config.yaml
n_layer: 14
d_model: 256
n_head: 12
n_kv_head: 1
head_dim: 32
d_mlp: 1024
vocab_size: 8192
activation: "gelu"
norm: "layernorm"
norm_place: "pre"
norm_eps: 1e-06
positions: "rope"
rope_base: 10000.0
rope_fraction: 1.0
qk_norm: false
attn_scale: 0.177
bias: "none"
tie_embeddings: true
parallel_block: true
init: "normal"
init_std_qkv: 0.0318
init_std_o: 0.0
init_std_up: 0.0318
init_std_down: 0.0
init_mimetic: 0.7
optimizer: "muon_variant"
lr: 0.00364
lr_mult_o: 4.0
beta1: 0.95
lr_head: 0.00615
grad_clip: 1.0
warmup_steps: 200
schedule: "wsd"
decay_fraction: 0.559
decay_shape: "linear"
final_lr_fraction: 0.05
batch_tokens: 32768
seq_len: 256
doc_mask: true
train_tokens: 346500000
steps: 10575
dataset: "wikipedia_en"
MLP neurons of a small language model. Each row is named by its layer, matrix (up: input weights) and neuron, and shows model dimensions 32-127. Each number is 500 + 25 x the weight over its row's rms, rounded and kept within 0 to 999. Numbers have three digits each.
After each neuron's rows, "fires on" lists the tokens most often at its 100 highest values on Wikipedia text that the model never trained on. A number after a token or word is its count.

L2.up658:488464487525536518501494465515457514512562509498478486520501518477502505494514531513537543463492512477514500480499519469504492448492465572478465482530501527498520491548488497497518500510472513529534451515488498526496473459526516486525537491491469485481485445462505505513489521489471467519
fires on: "ad" 13, "er" 10, "1" 8, "yl" 7, "g" 6, "th" 6

L4.up64:529476476456513478513503487511442545539504516474473519482472537457474539451527520482549517529510492504505465519534521509513519485539489490506486497485480488510542458495494497482527476475504505487444436516493485479492514500492492491455481490498522490479504524499543455550485507504501491469
fires on: "and" 23, "j" 20, "el" 7, "d" 6

L8.up466:513492523508516493537500514526484490489549513514504534494461512553494501489458521474512483460542483510507536487487502465476497505464470451527521487504492530501532541512486515488448507498496431537543531480523491460538488502486494521454474465489499464499518468491506536500503457504518502558
fires on: "s" 54, "ing" 20, " cont" 9, "aring" 6

L3.up1005:510532538518511455486500545492489527531504503485485523499498498485478458517491458493480521501494470469482511512506465520461479452536512470518507481449499478491467477492447469547501527554475519504463455469513478486489512506465484513484534515556483499500464464487500498512538461461506486492
fires on: "x" 28, " | X" 13, "al" 11, "es" 5, "aj" 5, "az" 5

L5.up564:507533476489504493506522477535519526510478479507524451497515510577535510467472580546544487558494514529506499492516472530484491497535453513507510540484491488505479522527501480485490480480499523491519498475515488503527484541487522502439481510496461509468534504479515496447484533521504493513
fires on: "lin" 11, "n" 11, "we" 8, "in" 8, "m" 7, "gr" 7

L6.up597:525463531504470504500466482484495532483508464499534529487485439492457479489499557478534540539534495472539524481500529486546494529490502515496484480482489500474503492488503520488537470485486487506517520467525504469471515496499455475522514508471549513523488527483518544503483516532503520461
fires on: "\n\n" 25, "==" 14, "–" 10, "m" 6, "ion" 5, "ely" 4

L2.up328:489476511493540442468532555470541510494521509514488487487522462511490502537503498508500469521519502503488483514472501539490510481529519463507523475501512482503523499415491494517510545527509500522492513521529508494500446483520479533509520523566493451487483482523531519484486533492512515512
fires on: " under" 27, "ater" 13, " every" 10, "e" 7, " above" 4, " no" 4

L2.up319:479497529466519460503481496468532516476511506514499505498494482492496526500536496475478487525535487458512486509532486535485543461501482498489455507497471485483456464504482514535526465505498496447495472497522529487487472502501488551479496457476527540503501503510500477501484492462496528497
fires on: " sp" 32, "or" 8, "p" 7, "ist" 6, " sc" 6, "==P" 5

L6.up93:481489516534471448533495533523487490514478537500487545537475484510485515502511458513508520468490512459482520489528458500462527526458480514512481512496504534510508518494488535486492491512509488491479523509471520500458479476499483528512564475512531448543547507535520508527542528506492497477
fires on: "r" 14, ", " 10, " and" 8, " | " 8, "–" 6, " of the" 6

L5.up718:493464492470494563517486483463514517575505530511569528526463515474501540528516505490512440525521489474537498498509551478517518488544455499454531472497525515501531502523485500488486504506510505519505507515530485493502493526506472473533518505490466518468462473522534506519473522492489515482
fires on: "==" 66, " ==" 21, "s==" 4

L5.up0:503516529511496481490460522525484498504440491416501500499486498515484583495486490456443473490490520469503478513506482541495499487477501463468454460470522514499493505480548493505499537475472524498495515491489476485491550456519486487520514486524499481505513497507489493490521525512464481548
fires on: " or" 26, "ed" 9, "m" 7, "s" 7, "r" 6, "f" 6

L5.up1019:525504540457457521500513441466471548508517489473506482517526520456472549506562491512529517487536497458488507503501537497522486508518499539464497476496547474448502520488517532501507475461529504468491540453492479498521521502524494533483463499470482504450482477518530522503530540466511489476
fires on: "==" 58, "\n\n" 24, " ==" 12

L2.up207:513501439517493493532496528492473534493501520545480471489520502490517484510524467499436484485515518509531487508527480496471522466540468506489512550509496480506506517488489469483482440489485496502533478477481491504506472535504526539456508538527479491546486517472523493466522501466571511486
fires on: "/" 25, " Un" 13, "000" 7, "av" 6, " from " 5, "m" 5

L5.up721:499503480548546493481519475463468564524520478490511461512492474498491496498542556475515461530529481517522477497474483512476523481536509482558513513502522510475521464487458529485457518442534503493515503477522508487473510473438473564530516491480486460504534463488540457485508500535511530520
fires on: "er" 30, " f" 11, "un" 11, " " 7

L2.up165:446504490485491498532499497527471553460475551534522431464510504469510499448493485477492498466519490473464528494534543529492511493509493497513532522543531528480503501509529543514481504511524497481502460485507515486472481490519527522497559510552525502504496518516518527468494495503504474506
fires on: ")" 37, "):" 15, ");" 9, ") | " 8

L2.up726:484472517489479489532502514542551509508497491516512509518491525507482490507499505527552461558500539449509515486533483474503500529528512497485471516528506480489499540523529484477471472496469514544515538464486518500489467481522537507523477480462500566530524455531488488501523512476507470489
fires on: "th" 49, " th" 20, "ast" 5, "st" 5, "nd" 4, "ph" 4

L2.up502:485517539522526486556532504506454515462525544514524500506517486496548522486442514515485489524466482493468467497527507519508503488503461447464523532535538515483449523496473533506546541482533483532510509460486519530446517494455493489486488504487540510520503475525483480514470479475471499517
fires on: "; " 29, "; D" 11, " |" 8, " sup" 7, " sim" 7, "==D" 6

L8.up190:497504458492534490449444526488494519499502502532516501485477513501490521526471510482482514466481509543508514497471492503488491499484478487482490498498500509495548513510500529480490545509476472472469547501479496475478516495533508467471500536479548520527524465503501477485492473506506500504
fires on: "ing" 39, "s" 15, "es" 9, "ers" 4, "o" 4

L3.up380:501499489522527485522506511545491489457554517477478491503523526498527541515514494496495506514499524537510472530501452505519530490477494497480479515484518484456522497474512483513510504503478522506518510476472540488468543562461479524500555441516519511488495483529497463499541526502518506509
fires on: "ov" 18, "v" 17, "u" 11, "i" 8, "ag" 6, "h" 5

L3.up684:520508517522508461520482473476478509492473480564499544496521423530474482488504519528491524491542489474508491516492495499530458479527442520486493496506521509505524487518483473542508501519486455478430462513536492476492484528514421507500473494497509534495563539521492491471509457504512569519
fires on: "ar" 27, "at" 23, "her" 12, "par" 5, " This" 5, "ference" 4

L5.up147:541499474491470507492544469487537530507495520575531496455489526527519507488537479491536529535482486513517497440478516517491528529520465536478464482451488532444492472509503491495492490507512540481480448471518511503530471533510496501512473505508478502530443515499518521460490503505499521487
fires on: "o" 15, "w" 15, "m" 10, "n" 8, "omb" 7

L4.up526:479472512519478506529479482529535500521491518539497530484497546495551507529461499564500497467528484482505498499558552500492504456552518510500492556512519497493507464486566488520492497526531508554478466516499508491505456464534517459497477470466483535487491543532480491515525487479547473501
fires on: "n" 18, "an" 12, "al" 6, "94" 6, "ar" 5, "f" 4

L10.up165:484545476543501462539526526518499494531506582530461478452495544455483478502465503497539468519507523518500499472519514516510503530492450510533508514482455519487510504509541501456510467504488475454475512473504509451464477500446460546459470487533488528487536487539493491484467478475508534507
fires on: " P" 56, " |" 6, "a" 5

L4.up221:512483495477487500522507534514542530507499478478529480549488500499514493497528518484479512445507501471501533459544516470532507486511519484505528559487467501477457484483525497504476539470488507505468490473504513484512508481490476462512532511494536518472516502454524473512555498494510507519
fires on: "th" 13, "p" 12, "g" 10, "et" 9, "ag" 5, "le" 5

L8.up858:505567487508469494482505497478462487506465477485515509475513510485485583461497511500534497466546519537500507495516505482516511505512530500495498491479506476518494503522458497496519495536466525498463504447467509480525479520520467506478545492527485529530518522485487525513476542522521507510
fires on: " P" 28, "p" 11, "el" 9, " G" 6, "ad" 5

L4.up787:506489532532501535505513487495513496556473545495466499550501465532455475466519455506477442508559514518504509522505484497498467525502458469522504497483468476518528484541500494510542529517501492478488515465518509501459515493540503536497489494502494529530498506532496508529494459502468522513
fires on: "ar" 23, "and" 17, "at" 11, "ent" 6, "st" 6, "t" 6

L6.up334:462457501518487532469475514442457497501511480493518510462490470466540486517497484477551498514476537505521529467456487488487516530511499506526482480493505511491480445483507520518514499524493534495484486526498477536489511482480466478510501465481553497506492498502499513542432475510453491485
fires on: " He" 21, " She" 9, "ra" 7, " left" 6, "ul" 6, "id" 4

L6.up552:547481455488510480494520465518502520493556489453491509491503482507521550459539498488504490513528477527488473536510496506475496543527487480488475461534492498471513433531488481504493524514544478506498531469513516497501493477438557494486510479499507554494500458498514496469499521491538530513
fires on: "r" 18, "í" 11, "u" 11, "ag" 10, "ent" 5, "v" 5

L3.up690:474522501481551575523533515454493493508503523439472567493499531501491526503519500458476500563520471471499478494515515512500506452507525480516515483518464497478493483463539502470505498497511485543505473474448490475514481481524469509491508521468480519498445494543521526521484539476503490481
fires on: "\n\n" 30, "\n" 26, " (aged " 8, "==" 4

L5.up323:545483479481487524522496524524552516525507499503486503520551469458482428489485518529481513506505545475497545490524555468533508480534512523451451501526557483504495479497502482527506475485448473505515511435504491501516504487491495461540479523538488516487503473461509503504521508533482441509
fires on: "st" 25, "th" 18, "et" 6, "cess" 5, "able" 5

L2.up229:503460499481532484530468488476522508494458500465490516489488446530510482515498527471543542521487504511468474499483501501550477472483511525476525495514480552519468477504500474486486506469488521509481483491474521519472554496475486511478472492483512528515497484471506454507470505509544503519
fires on: "\n\n" 26, "amp" 18, "sp" 8, " politician" 5, " Motorsport" 5

L5.up901:490481487453536505477514505444505533472475535500538544491460461495502527444517492497534487538518497499490491487540508486523535472519496500526442537499505507525481463527512468482534463488494531473433489508465493504514510500479475499556489481500528473504500508531504511466508486521492461472
fires on: "ac" 16, "it" 14, "at" 12, "j" 8, "al" 7, "d" 6

L3.up94:525535503481489540509502488481457505494534519441539479491492542476519533514517466497501547506488498495489494473506495489518498494520468514510516490491503496499529521491518505509523467536528472523502494547490507478488495502499434465500543482481493532485460513547546503478499517469493497509
fires on: "\n\n" 96, "\n" 4

L8.up793:439500523492509467527474469513489537485487543483508522493495490527485492540473479538535497465486509454507499512508518474483507534465476472474464491485544488498525495563523514499512477531533479503513519501497511496452512522493498526523530478501498463497491521497554469494407490538473533517
fires on: " |" 38, " | " 9, " le" 4

L6.up879:515486533457483537517529495515524484512566471464495484443480471527475500470491485521535491514504480525428503481504453497491493499496475493472526501525480512534566526467517491453532487493489509540478462486490503492509468515511519529544556495538505501473503490526558526521511521512485479493
fires on: "T" 30, "ot" 8, "ex" 6, "t" 6, "i" 5

L5.up348:468503460484529515523525511459484538512518517474470484472517522557452499526511468478492492549523562491524519520474545462503494565504504485460499536487501529491479491521532513495524471489505496483495497495471492505500537465487451487548561520506523477493486543575526476481497522540469483457
fires on: " as" 34, " | " 27, " / " 10, "i | " 5

L3.up872:523449540538516515492480521513527512517476523485475479517513495470479562520475536445484493494480489509524489519486502522488504475478478476508515471507462501514496505494531489493476523465539518506477541510478518456537488472490499499483484488488466549540485490490495543457469481482464509481
fires on: "ter" 18, "f" 14, "s" 8, "ly" 6, "ed" 6, ", " 5

L3.up638:485509497508466488506519509509529532493503520502469515460467485493506522501491513465533524515579536500481446471520501491507476500482514476463488523474480501499505484475495493473496463506465510495491490474512495469486517540542496541527514455505516499544479520484476509480484535493501484525
fires on: "1" 36, "2" 15, "ad" 5, " ass" 5, "el" 4, "D" 4

L4.up875:548503441461459532558515512450508488456524467513536477499466515492495547499521502510511503469505500495516476523474535476465504476504503507552517496464520519467522476508502468495506452486494525484535498519494482522486530480454437491492516499488509520522508477505461482448483514494524455429
fires on: "i" 20, "ik" 14, "ack" 13, "ok" 7, "ig" 7

L8.up28:480478484496530457540487490512485476503506540505467491474464448497516474474431506488519479519516486520463547474499522496555517548509466510483533474525475456529454503510450496476487496511542500525465526450502472481511532487438452498507473490491529492522510487516503533491509474444490507507
fires on: " and" 65, " |" 8, " in" 7, "\" |" 5

L6.up589:506464493491527452499489480488509499539553500515498493447512497492512553485522483466508518526492471500496498534508541541503512522471521497488445480556518447498475486533455475461461479484506471477479456517490513459474481497498510501478493501494504537494524509456519496520493486460494502494
fires on: " sp" 13, "p" 10, " Despite" 9, " while" 9, "m" 7, " of" 5

L5.up226:496516466511469493508527523482501518456512528495479454477493530532547508506427479506482467391488467491499530489505525534468477470488475506475527464477473515491514453523511554470512496481511463502502498507547490509497489519489516532476511477510515481537507498456525503482467480492478460507
fires on: "s" 62, "ing" 15, "|---|---|---|---|" 9, "|---|---|---|---|---|" 4

L6.up418:524464437513527516551510512482526498480484492520516496472460510544476501521444473499490523512464529515523516528466494446477469526507470520525465483466493514495540500497519518528513523459537486527453472501462499503452509509506541467475502478531507509519507512496525476522508499493449506471
fires on: "il" 26, "i" 12, "on" 9, "al" 8, "ur" 6, "is" 6

L6.up659:483487497473528507492491457496470504484504484499527496508456506532503484567520523501477538470506511496507476495518519494531437504487522488480470482493459504502504454484489491492499472438479471489503491491508545536527497511494490497522507528505538477537479514545500554503505493548508544467
fires on: "\n" 40, "\n\n" 13, "==" 13, "le" 10, "re" 5

L5.up550:486484458514465519494482545528540519499472511484514534465509499484538517463518534480523502494463486557494533532454502519502486463504513482448483479489510512519480537478524474468475541521513479480468542495500476442533581505511513468511508556479510545495522462510510544485500493508519494510
fires on: "ing" 31, " it" 11, "al" 4, "st" 4, " and" 4, "o" 4

L5.up865:496497537517478557575512477461473511528530488513516500469465511444514505516524496520483503474481473461517496475534509487533473542496532510476512480487515534476503492491497517503534507472525448486515476487485498495518525502496474477486499489465501514476507505531527552498518510503505504491
fires on: "==" 71, " ==" 20